config = dict(
    d_model=192,
    d_mlp=192,
    vocab_size=512,
    norm='rmsnorm',
    rope_base=10000.0,
    bias='none',
    init_std_qkv=0.0478,
    optimizer='muon_variant',
    lr=0.00701,
    beta1=0.95,
    decay_shape='linear',
    final_lr_fraction=0.0,
    seq_len=512,
    doc_mask=True,
    steps=6867,
)
MLP neurons of a small language model. Each row is named by its layer, matrix (gate and up: input weights) and neuron, and shows model dimensions 16-111. Each number is 200 + 40 x the weight over its row's rms, rounded and kept within 0 to 999. A neuron's up and down rows have the sign that makes its largest values positive.
After each neuron's rows, "fires in" lists the words (lower case) most often at its 100 highest values on Wikipedia text that the model never trained on.

L4.gate125,185,220,218,170,210,195,220,207,205,142,272,186,163,236,168,259,118,205,175,250,189,244,226,127,214,173,244,157,251,156,213,265,186,187,257,202,230,265,172,210,146,171,159,257,79,209,200,240,211,328,218,179,173,252,145,189,184,189,192,232,193,133,187,181,157,206,184,258,180,220,211,257,190,193,175,198,213,194,212,183,183,196,267,200,230,247,249,160,120,175,146,192,199,164,201,194
L4.up125,192,265,233,238,208,186,193,151,207,240,109,249,202,207,161,203,223,228,216,187,236,119,181,175,166,297,161,231,238,158,279,186,153,288,132,120,194,200,155,177,203,211,155,117,215,194,189,122,128,217,189,198,215,153,210,235,206,253,202,190,178,271,150,253,249,259,211,271,122,144,256,210,232,168,162,218,157,187,144,248,256,196,175,199,187,153,196,190,235,206,156,188,280,152,240,226
fires in: "world", "killed", "model", "market"

L2.gate173,192,238,138,260,171,179,184,178,153,182,193,230,222,169,273,198,146,165,213,163,291,200,182,142,145,253,139,132,200,165,263,150,176,165,268,278,196,175,259,208,280,184,214,137,241,204,196,244,195,273,149,195,248,187,269,209,181,180,180,175,166,193,176,231,179,165,203,191,184,187,162,160,191,261,148,216,192,125,227,157,274,244,220,192,181,185,262,170,181,240,178,156,269,167,241,163
L2.up173,166,230,121,175,268,249,245,209,200,206,186,185,197,210,246,346,208,172,203,161,181,210,153,231,200,248,169,203,209,240,217,209,177,201,251,195,192,247,203,322,216,177,221,139,208,166,175,195,256,202,172,163,172,253,240,195,173,129,287,131,123,215,236,144,259,144,200,181,175,160,237,158,219,245,124,239,128,173,169,225,136,169,196,232,214,204,155,184,205,197,185,239,161,202,189,235
fires in: "between", "both", "japanese", "battalion", "japan"

L6.gate31,267,173,186,165,163,212,148,164,206,113,157,253,180,190,215,254,177,186,241,191,189,195,152,245,257,103,190,192,184,186,184,181,134,236,172,225,273,202,225,142,165,192,147,99,181,208,207,213,284,247,222,175,155,163,163,283,272,171,202,207,205,135,235,163,189,167,223,176,171,201,185,227,165,225,177,225,192,185,190,259,199,299,220,212,163,180,195,175,185,248,179,243,258,127,239,111
L6.up31,193,89,135,142,222,233,219,209,212,132,248,220,215,200,160,210,222,219,201,252,264,150,171,148,245,176,188,186,182,215,140,163,187,294,218,173,242,179,248,223,188,152,230,175,260,261,266,207,163,206,215,179,192,181,209,197,185,163,272,209,225,201,166,171,170,181,132,197,226,214,218,258,119,230,180,226,130,273,201,183,207,206,201,166,201,210,145,226,103,248,171,201,190,191,190,198
fires in: "year", "years", "according", "science", "minister", "faculty"

L2.gate187,241,262,291,233,188,235,202,141,241,259,214,203,166,192,231,131,179,170,235,186,121,272,247,266,139,254,194,188,196,213,166,92,224,239,174,236,267,201,201,130,172,215,225,156,246,210,224,216,167,154,227,256,172,276,163,191,175,184,177,172,185,202,192,257,217,122,148,181,227,210,190,221,233,204,184,206,200,139,196,161,210,203,204,249,220,196,143,188,146,242,169,182,256,222,122,180
L2.up187,158,190,208,218,161,238,211,176,210,216,221,177,162,205,197,205,275,210,194,178,156,254,239,200,130,148,200,201,259,177,208,286,191,151,229,314,246,103,222,178,293,158,178,227,220,171,119,159,177,217,221,246,174,229,254,224,260,215,175,155,177,159,160,204,192,165,138,191,175,136,144,164,114,295,174,150,266,148,183,191,209,110,189,175,231,201,206,246,202,242,220,152,183,254,238,244
fires in: "several", "best", "tournament", "journal", "switzerland", "reiten"

L11.gate58,177,174,153,185,191,178,184,166,266,170,214,100,210,140,232,246,194,174,183,172,232,170,166,207,174,200,218,286,176,228,265,266,127,152,170,187,187,205,196,185,178,221,196,174,174,220,104,147,203,239,172,210,306,242,207,222,171,212,271,209,157,160,224,225,209,191,240,225,190,218,174,174,147,234,176,225,241,203,115,213,172,194,172,236,178,156,166,138,216,192,305,198,160,186,204,156
L11.up58,230,161,183,191,166,222,174,180,204,224,157,210,165,192,184,189,292,231,119,186,189,184,155,158,256,111,203,221,304,218,189,217,205,215,192,249,168,179,111,213,132,153,162,202,229,255,218,260,179,231,180,142,262,215,176,207,231,218,217,168,252,187,166,175,225,197,242,256,193,197,296,192,253,122,201,250,179,188,165,188,216,250,223,229,217,245,157,255,167,191,111,216,201,212,266,203
fires in: "career", "footballer", "film", "committee", "premiership", "championship"

L7.gate74,213,173,176,286,161,192,151,210,176,141,264,239,206,217,206,208,259,248,196,200,199,186,189,195,259,294,216,255,143,179,222,229,193,197,201,138,184,227,175,215,193,181,145,173,231,176,174,188,190,217,205,218,232,194,139,255,199,87,166,184,143,182,222,228,192,190,210,237,225,232,244,166,206,200,154,260,202,195,179,251,246,153,250,176,245,177,190,148,168,132,226,222,208,251,188,119
L7.up74,167,221,247,225,195,156,101,160,178,207,169,205,127,222,249,196,162,167,139,209,174,230,290,197,200,248,246,240,139,204,205,270,195,255,223,174,195,191,192,215,169,225,228,227,179,199,219,154,188,199,195,229,236,248,205,213,207,163,253,216,285,281,163,176,236,194,219,175,147,252,203,175,161,182,206,218,228,198,187,238,241,223,177,133,182,267,218,206,215,219,219,197,132,137,124,149
fires in: "that", "president", "presley", "presidential", "leslie", "files"

L2.gate96,163,174,279,156,245,219,205,154,180,185,137,227,171,232,232,210,193,207,157,197,234,190,211,186,189,237,178,183,237,142,185,139,150,190,158,181,196,164,160,237,180,276,210,213,213,198,203,157,207,168,206,198,275,126,173,217,105,123,162,219,177,209,165,217,188,234,234,202,142,208,244,227,247,199,254,202,253,216,182,279,199,188,195,175,221,205,225,236,188,163,168,225,178,147,234,195
L2.up96,202,151,167,175,239,269,152,247,189,182,140,173,195,156,232,241,195,168,223,224,192,175,258,217,242,147,193,242,181,196,165,263,204,186,169,197,244,120,251,273,129,154,232,255,230,248,211,124,172,207,214,154,199,223,151,218,180,184,158,227,218,175,160,216,240,208,216,161,186,200,207,162,136,242,209,195,244,258,235,177,139,230,183,233,236,211,223,223,231,229,172,88,196,218,228,268
fires in: "national", "democratic", "named"

L3.gate13,239,220,185,196,240,159,231,204,185,237,264,227,221,200,150,217,266,153,254,210,175,148,205,223,200,208,222,191,171,203,187,221,206,282,236,164,80,217,167,157,195,173,174,95,138,177,231,237,237,239,228,211,186,188,206,170,210,184,160,164,202,151,185,243,267,89,193,151,215,249,234,214,239,262,209,183,207,277,186,238,196,222,210,217,195,171,150,227,144,186,190,182,201,196,196,126
L3.up13,150,174,202,116,210,222,206,150,155,214,229,216,206,257,206,204,230,180,222,277,217,161,176,180,182,147,227,214,196,169,168,215,202,231,238,201,154,181,128,162,194,223,147,166,187,210,220,131,175,165,192,217,180,136,209,136,182,152,178,227,118,146,253,160,161,130,259,204,199,224,100,235,196,186,189,190,224,168,185,133,203,191,180,245,179,224,203,244,184,212,222,208,192,212,133,232
fires in: "september", "southern", "motorsports", "italian", "mountain", "mother"

L3.gate184,191,212,247,209,214,192,145,212,167,192,288,224,212,148,161,168,257,237,155,179,102,207,260,108,279,204,194,167,161,259,175,128,195,179,283,198,157,154,144,158,190,202,268,189,255,252,195,248,249,165,151,158,273,192,290,255,183,285,210,228,172,153,180,193,115,135,179,198,215,241,165,170,250,192,212,231,256,203,184,333,238,248,255,217,164,262,208,185,164,197,175,263,148,249,214,231
L3.up184,165,251,164,185,256,229,214,295,211,237,204,168,225,207,222,188,175,246,194,199,207,230,202,212,175,207,195,146,279,220,180,200,219,223,208,178,352,152,207,227,142,168,201,179,221,147,197,206,249,233,209,207,256,168,252,160,244,151,198,190,231,168,188,181,226,219,146,99,127,239,209,177,208,166,244,292,211,203,234,248,135,181,271,203,207,172,142,212,236,140,198,217,198,176,236,169
fires in: "20", "2000", "railway", "railroad", "oil", "eater"

L11.gate71,193,226,197,244,143,141,167,116,218,201,243,268,270,224,157,279,219,219,198,164,213,242,242,261,237,161,186,177,217,155,152,189,217,181,236,237,260,242,240,207,248,188,235,203,234,182,146,162,223,198,214,168,210,211,192,201,220,210,322,213,128,196,235,224,183,177,168,182,208,253,201,208,196,199,148,183,270,236,203,247,236,146,185,148,143,164,189,170,191,152,184,164,202,119,222,202
L11.up71,145,257,102,221,213,237,247,285,182,206,183,223,236,191,146,246,221,247,245,190,218,149,226,207,100,162,210,220,144,216,193,266,183,196,180,213,211,143,154,154,270,247,140,170,222,208,169,267,215,243,173,253,98,195,143,135,193,243,184,197,205,166,200,215,259,215,163,216,214,215,135,215,247,164,169,160,215,208,230,179,197,224,198,112,224,158,220,199,199,205,146,144,244,196,227,183
fires in: "2", "24", "28", "22", "23"

L11.gate14,231,182,192,217,223,171,230,198,159,207,195,165,287,176,206,227,224,200,184,190,175,294,209,266,239,221,205,184,161,199,194,229,254,207,153,179,254,190,166,216,224,128,206,199,187,228,218,214,165,149,209,244,130,247,179,163,268,169,223,263,183,225,205,202,198,236,224,178,222,187,146,296,265,196,224,159,220,141,182,220,261,151,269,128,277,191,286,198,52,222,237,199,252,191,227,204
L11.up14,263,196,231,169,220,188,267,241,120,192,182,179,247,221,155,163,165,231,249,159,237,177,130,207,262,205,298,207,141,159,250,200,197,290,204,163,180,234,255,241,221,186,201,269,202,202,161,181,143,163,115,196,214,172,183,218,268,190,187,249,205,271,122,170,262,162,182,197,179,160,152,204,173,117,273,177,185,196,175,172,301,135,286,195,195,188,235,174,228,228,151,245,210,134,182,250
fires in: "that", "both", "which"

L6.gate65,227,204,167,240,198,191,230,154,234,205,221,195,200,181,149,204,230,200,190,197,152,258,246,137,156,175,201,182,234,254,188,148,181,183,236,189,196,122,200,222,199,217,189,191,134,258,230,179,162,246,181,183,199,227,149,146,169,249,287,234,162,249,271,228,136,179,174,261,140,228,174,287,252,207,224,204,271,157,264,231,245,209,189,235,160,193,250,250,196,255,188,203,182,243,226,154
L6.up65,126,216,247,219,191,243,213,141,190,247,186,126,196,144,165,233,178,158,213,209,225,185,277,208,225,234,168,185,194,132,236,308,230,188,188,182,133,122,181,300,169,212,145,207,225,212,185,215,240,152,207,217,118,226,236,190,259,206,186,187,262,161,170,201,159,195,231,221,174,231,229,196,271,233,213,203,232,121,231,179,143,184,213,176,277,196,176,259,194,249,223,255,209,189,193,248
fires in: "of", "were", "several", "are", "assigned"

L4.gate163,199,197,262,211,144,180,174,163,257,222,182,244,212,175,193,220,260,175,207,267,229,237,150,181,180,163,261,190,187,149,192,184,150,156,168,132,227,253,218,264,149,200,211,227,229,196,237,266,242,259,139,204,215,210,101,223,154,224,103,201,140,202,196,159,159,234,149,230,207,207,214,165,224,223,156,180,161,190,260,245,189,188,213,209,226,175,256,186,247,158,242,213,161,257,179,136
L4.up163,153,182,190,169,218,186,165,249,209,195,192,145,219,176,230,207,221,130,200,155,184,137,246,191,195,161,195,267,229,88,293,200,144,229,283,167,267,204,189,182,228,224,181,206,146,155,104,207,181,161,178,235,137,290,151,285,182,161,98,232,237,210,177,169,168,216,248,199,173,186,176,244,176,148,204,198,160,242,229,223,216,186,174,166,139,167,192,178,166,269,236,139,227,230,150,191
fires in: "four", "three", "creek", "free", "five", "greece"

L8.gate170,186,174,232,192,134,239,138,193,182,121,205,222,267,195,185,169,270,196,200,249,234,168,153,190,224,173,175,191,213,140,213,190,163,162,228,174,223,267,169,196,189,193,178,252,215,206,128,223,135,192,214,222,220,162,146,203,290,160,251,213,116,213,195,194,111,175,183,197,226,227,214,188,244,158,198,139,150,223,186,237,180,245,149,279,96,217,192,236,96,208,242,249,176,194,209,218
L8.up170,195,188,237,175,236,209,174,292,199,193,254,225,187,224,130,217,210,179,260,197,107,229,174,233,231,136,203,128,274,226,235,235,203,112,219,202,212,277,194,265,188,206,154,219,267,193,161,130,263,150,241,183,168,257,189,181,221,251,199,193,206,246,147,171,176,183,280,236,209,199,130,192,223,199,272,208,194,200,210,158,197,220,209,219,172,212,251,213,225,146,156,263,146,168,189,174
fires in: "as", "also", "association", "cross", "asian", "asia"

L12.gate86,219,145,158,230,226,246,189,216,148,168,254,191,193,181,129,221,146,239,199,181,177,212,153,130,224,194,148,225,255,129,252,160,170,151,270,238,288,297,215,169,175,267,258,168,162,177,192,211,211,169,189,206,205,179,217,123,226,232,219,184,173,224,231,166,161,144,246,150,155,156,254,227,185,197,172,246,203,228,142,164,200,240,189,266,204,183,205,286,141,118,197,192,270,188,94,248
L12.up86,167,216,234,195,272,187,153,160,180,155,196,105,136,202,247,200,208,104,145,137,220,185,163,202,222,284,229,197,215,137,201,208,184,156,170,253,140,169,221,208,243,213,170,129,202,215,193,218,179,231,256,225,221,142,94,211,274,96,162,249,160,250,223,197,168,171,210,198,181,180,169,206,203,142,169,210,175,96,265,219,174,231,138,221,209,162,147,197,277,180,164,194,269,253,206,152
fires in: "but", "between", "built", "back", "building", "based"

L4.gate98,259,236,114,193,203,128,223,226,191,281,196,184,222,239,198,253,158,213,151,213,208,127,205,154,184,251,168,214,226,213,181,180,216,243,176,172,131,178,166,270,193,215,186,159,147,230,160,280,207,172,178,169,205,223,177,252,196,133,125,208,218,179,180,276,224,140,221,202,168,210,187,166,185,118,174,172,202,150,253,134,188,135,198,219,176,227,170,205,197,223,271,232,164,219,214,200
L4.up98,208,220,181,222,189,185,202,224,185,217,175,154,136,199,220,174,268,202,135,254,196,159,179,240,256,239,217,266,185,292,150,200,203,266,183,210,141,168,183,169,202,122,232,174,157,153,172,215,179,189,154,224,274,200,215,206,191,161,177,159,154,318,155,179,229,190,257,204,195,167,157,234,140,265,265,227,195,267,264,184,167,180,233,160,286,209,287,196,184,239,177,207,208,255,261,194
fires in: "was", "is", "available", "nearly"

L7.gate92,221,238,204,296,224,204,269,218,163,179,223,280,170,198,220,123,199,187,189,244,144,68,238,166,144,232,222,248,182,233,222,202,179,194,233,185,136,150,256,172,202,226,134,271,161,279,181,157,152,200,181,198,157,185,245,161,200,223,157,178,169,259,190,230,161,222,252,158,260,172,212,129,196,248,204,163,184,185,275,216,228,159,148,263,133,194,160,181,175,249,179,247,220,180,182,198
L7.up92,209,234,191,164,179,174,240,244,264,135,139,209,187,237,145,160,196,253,271,253,264,261,240,165,226,148,145,158,249,235,237,198,182,154,228,196,216,207,137,173,167,221,259,177,151,208,238,221,269,195,208,176,216,228,169,217,228,169,239,231,181,228,220,169,203,207,241,252,158,227,209,199,155,236,227,170,228,199,197,265,229,196,247,219,301,257,150,251,157,185,235,202,186,182,234,232
fires in: "was", "were", "approximately"

L4.gate108,176,109,201,209,186,184,187,132,132,174,274,162,143,229,183,160,215,226,198,255,120,197,194,165,175,214,197,189,179,201,176,161,185,197,172,227,215,192,239,209,168,264,260,280,201,174,144,172,119,214,178,208,235,178,163,202,228,187,193,192,209,159,242,265,219,227,263,193,133,174,190,198,238,188,178,153,162,151,158,208,178,244,194,294,129,244,219,147,200,169,162,172,217,243,225,95
L4.up108,194,182,193,228,184,162,219,149,199,210,200,281,242,232,135,176,193,186,171,166,181,162,171,234,211,232,185,229,193,201,186,215,165,219,188,125,245,183,244,171,166,192,208,186,201,268,170,177,194,218,219,199,231,190,214,268,234,231,204,199,210,205,181,262,221,180,213,240,183,152,141,249,88,129,205,143,192,133,246,185,198,276,210,212,213,227,175,273,240,275,169,158,246,197,202,168
fires in: "member", "team", "party", "members", "museum"

L4.gate38,243,243,218,203,231,179,212,171,258,163,182,222,178,229,193,121,189,207,161,171,183,93,142,211,242,142,167,210,161,185,208,224,170,195,184,150,297,254,229,162,195,165,162,238,222,158,208,223,194,175,219,233,213,167,210,243,231,168,190,249,211,143,267,136,166,211,186,196,192,188,200,240,197,165,136,186,106,211,230,193,221,151,217,220,192,121,243,223,145,217,243,148,208,217,289,249
L4.up38,278,246,243,191,245,202,168,193,147,196,242,219,212,167,187,213,267,221,170,137,190,201,218,228,213,196,168,202,209,199,242,225,228,207,194,198,164,159,236,263,111,174,167,254,174,68,166,215,213,218,189,152,159,223,238,201,155,155,233,210,203,200,193,179,231,170,288,241,244,262,205,178,239,148,267,267,182,193,125,147,314,223,177,241,192,281,156,180,200,157,152,167,148,228,228,141
fires in: "music", "census", "office", "musical"

L2.gate142,169,146,190,204,180,244,265,270,230,187,222,159,225,155,159,225,208,265,288,177,239,152,225,107,191,240,210,152,222,202,197,252,160,216,215,319,224,167,203,295,260,217,232,207,190,273,254,253,144,221,231,167,191,267,227,156,171,163,263,161,132,182,208,235,196,232,195,218,150,209,187,159,240,261,181,189,244,218,242,217,259,171,314,179,193,231,201,177,207,262,186,218,190,216,136,164
L2.up142,225,135,246,158,160,179,168,230,200,206,215,204,212,164,151,237,196,241,213,255,204,212,152,210,253,195,155,155,194,211,172,169,195,257,163,146,211,166,215,196,259,165,219,214,270,180,140,235,203,130,141,177,250,232,185,231,138,202,225,174,159,179,173,155,190,210,173,99,216,239,170,194,175,254,154,187,182,211,202,299,197,129,218,186,149,237,151,167,163,147,250,212,167,227,199,260
fires in: "season", "railway", "railroad", "barcelona", "saison", "xavier"

L2.gate51,168,86,173,154,285,101,213,188,223,141,198,184,248,134,184,174,202,212,129,242,178,158,269,192,186,166,205,137,202,225,149,200,234,253,217,161,198,199,230,186,186,167,267,174,251,207,250,178,169,198,249,183,140,158,244,252,214,145,194,191,173,177,190,230,203,152,230,172,163,215,141,149,267,208,164,156,158,118,231,101,274,145,184,140,212,154,180,170,187,185,224,164,213,179,229,186
L2.up51,192,166,215,165,149,284,206,134,183,200,162,198,231,227,216,237,252,246,178,296,235,151,245,223,171,256,227,173,297,207,123,230,239,183,219,149,207,180,297,191,274,121,214,216,237,163,205,186,164,256,169,216,248,221,237,194,219,152,198,244,265,151,136,214,281,262,224,194,151,200,207,233,249,199,211,148,247,153,223,127,258,224,178,229,226,171,177,142,231,240,190,193,198,232,190,265
fires in: "county", "music", "father", "mother", "heather", "southern"

L6.gate67,219,173,261,174,228,186,202,222,155,201,203,257,215,173,167,223,300,149,199,271,205,203,272,173,186,265,213,203,232,126,234,174,238,176,245,220,206,290,208,174,164,235,177,156,215,238,171,200,192,172,265,90,186,217,219,190,123,232,251,224,217,142,189,191,228,200,257,236,215,211,213,204,148,184,251,222,207,150,227,186,164,202,179,261,193,124,216,229,152,216,180,225,214,95,201,198
L6.up67,221,237,195,197,239,167,216,204,183,212,148,287,156,166,240,252,80,207,235,138,212,211,225,204,229,178,226,162,221,206,221,253,172,275,239,187,202,163,190,278,189,191,207,246,206,241,202,242,209,184,205,284,206,235,204,186,298,206,270,159,192,123,271,189,233,198,227,214,198,237,198,174,225,211,257,154,215,143,289,216,190,87,154,237,203,185,237,152,256,166,175,223,280,162,117,152
fires in: "united", "living", "fire", "soviet"

L7.gate187,213,166,236,195,155,219,224,167,166,178,124,146,197,202,210,96,211,201,169,157,230,177,184,135,272,154,219,187,179,212,147,171,194,191,207,189,187,193,176,114,212,145,208,251,194,179,200,214,201,213,228,91,209,182,177,158,225,242,166,133,189,158,184,177,132,152,161,232,134,195,203,239,306,178,190,259,234,221,135,240,79,164,188,254,238,246,186,206,206,230,267,278,249,196,230,209
L7.up187,259,216,231,196,241,191,196,239,217,263,232,111,187,228,238,241,218,204,248,235,201,144,173,166,232,200,220,248,109,193,168,263,178,212,188,225,256,230,277,161,184,286,270,153,132,218,89,220,234,186,231,225,217,203,174,247,165,190,147,191,235,223,216,128,114,174,197,152,226,208,124,178,189,130,158,207,241,181,237,231,189,163,139,121,200,166,199,265,203,204,139,150,150,213,168,257
fires in: "at", "moved", "attached"

L2.gate58,195,206,209,250,201,193,241,88,190,199,307,148,205,218,90,158,219,177,232,197,220,213,248,222,233,170,213,253,202,147,201,209,145,231,187,221,166,218,150,312,224,175,183,190,258,199,216,156,192,161,207,232,209,248,332,198,172,237,155,214,222,190,182,184,220,125,225,205,233,188,231,264,169,188,179,238,175,234,186,249,212,155,267,241,217,216,172,209,119,216,262,220,214,227,258,240
L2.up58,147,134,290,207,220,231,91,199,216,225,196,163,176,196,161,209,168,192,229,230,149,236,171,217,182,233,199,192,202,232,238,205,180,161,240,146,182,186,179,226,189,176,193,178,133,157,207,219,248,175,164,186,228,201,133,122,163,184,147,233,148,212,197,229,219,231,191,188,218,248,184,216,235,184,231,216,202,168,168,165,263,111,250,220,199,186,247,234,188,119,194,177,206,218,217,162
fires in: "has", "record", "recorded"

L3.gate126,221,253,154,227,209,236,187,227,249,219,190,214,116,211,227,244,168,248,231,213,269,256,178,159,202,192,197,211,155,202,243,191,277,210,181,226,226,171,215,119,177,176,206,242,221,251,225,218,183,193,226,211,181,181,212,207,266,206,247,225,201,256,236,264,243,191,243,207,225,248,163,154,134,234,177,124,213,244,197,162,120,312,185,294,186,179,154,210,263,199,243,201,190,209,106,178
L3.up126,146,227,190,291,232,216,253,212,148,203,186,219,163,167,211,160,220,150,102,216,171,227,250,270,268,223,260,258,178,200,127,119,220,245,177,167,177,160,211,226,101,165,224,163,154,174,194,149,201,146,196,164,256,201,286,156,176,209,207,199,184,169,133,173,185,136,155,162,154,111,143,207,246,135,277,185,172,245,199,181,217,230,210,155,213,255,215,191,194,194,229,211,265,213,187,222
fires in: "album", "public", "social", "massachusetts", "scholars", "publications"

L4.gate40,272,172,222,156,152,215,223,163,201,151,194,218,202,247,197,172,176,203,259,250,139,181,205,148,165,167,263,150,238,179,165,171,227,170,71,174,81,213,137,202,200,178,158,192,134,152,198,211,174,280,193,181,185,164,222,156,240,210,225,246,232,215,234,192,238,206,256,212,164,239,227,194,263,288,154,193,163,192,251,220,222,224,202,232,236,202,304,220,155,172,180,163,169,240,242,243
L4.up40,192,156,176,227,145,157,104,232,222,178,187,200,221,210,136,182,216,143,231,208,217,102,186,202,117,147,158,209,174,296,164,153,207,102,169,240,222,206,270,208,248,143,211,249,227,220,195,187,236,208,221,198,208,241,174,217,143,235,195,253,224,279,173,182,238,173,177,226,201,185,164,234,192,172,209,184,178,173,162,230,192,210,213,195,211,186,263,193,214,225,236,157,177,234,208,196
fires in: "a", "not", "notes", "noted", "note", "votes"

L12.gate126,188,242,181,185,124,301,183,222,239,205,216,160,149,269,246,241,192,188,167,208,267,183,246,219,114,182,237,220,210,196,174,171,242,169,132,214,191,189,166,154,195,150,262,237,281,237,205,261,270,157,192,285,212,172,199,245,194,252,208,205,179,154,169,145,169,184,251,170,233,260,275,227,241,217,214,164,143,232,186,208,179,160,242,265,187,185,186,165,250,193,141,168,241,190,241,223
L12.up126,241,173,204,125,170,235,291,186,187,216,164,210,198,186,191,229,188,131,174,143,264,225,231,218,261,261,221,251,213,236,181,208,167,207,281,285,208,243,140,187,210,199,207,267,253,242,186,224,204,150,220,187,167,168,236,136,194,217,220,149,296,210,181,227,196,165,196,218,227,215,206,210,222,206,182,207,211,204,203,222,222,253,199,150,238,209,216,218,297,183,139,229,162,201,147,140
fires in: "he", "also", "who"

L2.gate166,185,218,262,192,219,261,208,245,256,207,156,149,156,149,207,175,231,118,107,157,210,211,209,191,146,172,165,152,186,203,160,194,185,238,209,110,179,179,252,201,161,136,188,128,169,224,193,186,234,224,247,166,259,205,256,258,204,165,241,168,247,239,201,216,174,194,244,117,197,220,176,169,212,212,200,180,200,129,143,195,278,182,153,226,166,173,166,221,169,220,206,238,182,208,202,170
L2.up166,228,117,223,197,161,191,167,223,199,145,234,181,272,244,259,266,219,209,265,116,160,162,163,185,233,200,234,174,177,202,180,190,280,188,188,172,227,202,238,212,237,217,203,252,183,182,265,146,223,190,162,104,201,131,173,157,210,183,165,258,236,210,220,183,242,185,229,215,223,196,223,246,204,138,172,212,198,155,219,236,218,233,268,242,238,180,215,146,189,212,223,165,232,194,149,118
fires in: "music", "walker", "musical", "few", "krak", "mosques"

L4.gate62,174,212,174,186,187,135,244,169,188,175,168,188,190,161,207,290,237,256,279,204,185,192,145,273,178,205,203,150,217,222,222,212,233,181,246,230,210,202,225,173,222,203,136,220,275,282,157,158,208,203,212,199,197,190,267,233,220,138,176,305,168,186,165,140,221,250,203,199,229,122,194,201,210,161,149,182,133,293,193,96,160,167,145,232,146,211,237,176,196,125,179,213,244,224,210,248
L4.up62,239,185,237,217,185,195,310,210,169,197,228,247,131,189,246,181,192,196,218,165,146,243,247,191,217,200,286,142,160,277,158,245,205,190,196,201,172,227,131,185,158,236,219,257,193,234,204,174,207,130,178,281,294,211,166,207,196,200,253,189,169,183,227,187,182,176,214,269,200,221,205,148,236,165,178,173,204,136,275,226,244,231,191,220,258,156,168,182,159,179,155,155,183,180,170,142
fires in: "suzuki", "european", "july", "under", "europe", "juan"

L3.gate163,217,221,195,206,205,226,170,142,239,221,172,254,171,160,194,215,206,264,186,231,171,270,245,210,291,247,194,165,214,209,226,222,212,209,193,262,210,136,270,141,246,247,122,222,166,143,225,155,217,148,224,210,231,266,256,179,265,170,220,288,241,200,195,87,159,163,187,180,257,198,195,258,215,270,259,222,245,224,265,228,164,139,149,218,245,163,200,204,129,231,142,221,182,178,228,188
L3.up163,233,186,207,209,170,255,177,247,222,218,250,229,144,159,265,191,299,247,114,205,195,225,263,250,189,185,269,159,195,218,196,191,174,163,281,208,217,146,263,220,235,193,182,206,212,214,218,199,274,202,239,187,165,220,202,102,167,212,179,188,192,255,222,224,177,247,200,160,311,162,138,184,193,214,184,182,214,217,249,161,310,144,195,284,148,264,161,230,186,226,124,188,195,137,225,143
fires in: "life", "round", "right", "rights", "night"

L3.gate124,133,156,165,98,241,232,160,192,216,176,222,213,256,134,200,142,178,168,178,163,208,160,202,175,204,205,185,183,144,139,238,159,162,175,245,165,216,151,205,166,209,152,187,142,270,219,162,175,192,288,220,149,235,196,159,145,248,164,219,166,225,210,175,208,228,218,264,151,241,207,269,189,206,207,159,185,285,170,232,187,205,139,204,246,178,173,257,324,289,158,149,261,148,225,162,241
L3.up124,209,205,183,318,233,186,242,189,256,238,187,259,212,250,225,205,208,176,109,188,130,150,216,223,215,239,146,188,218,231,222,205,209,211,178,167,203,218,155,151,190,319,180,193,282,209,198,185,177,176,192,221,236,244,289,224,245,182,168,209,194,179,194,218,307,176,241,235,236,265,234,135,147,193,215,158,183,238,226,179,223,206,105,208,161,182,220,206,253,166,202,268,147,190,131,159
fires in: "york", "like", "check", "likely", "services"

L3.gate94,189,231,227,210,199,179,129,219,229,181,154,268,191,228,190,203,135,195,126,167,171,296,201,131,222,250,224,166,109,170,256,155,236,213,150,204,214,204,188,201,175,218,157,168,248,252,172,269,192,213,202,138,242,125,222,263,246,182,175,214,146,229,231,188,238,159,151,216,209,273,240,194,134,288,225,194,191,151,178,173,223,261,277,221,100,193,101,218,178,230,252,211,239,192,142,142
L3.up94,211,132,228,195,239,178,212,232,197,211,164,235,209,216,216,302,164,264,155,197,206,268,147,222,213,273,203,179,179,187,198,238,280,209,198,218,252,200,184,232,185,253,292,231,208,279,155,120,173,219,154,299,149,228,210,188,256,156,264,210,210,268,176,182,179,228,215,285,244,209,282,263,211,239,178,194,118,221,172,196,190,165,212,250,234,243,197,149,241,190,226,204,197,132,159,213
fires in: "while", "about", "that", "stated", "throughout", "buildings"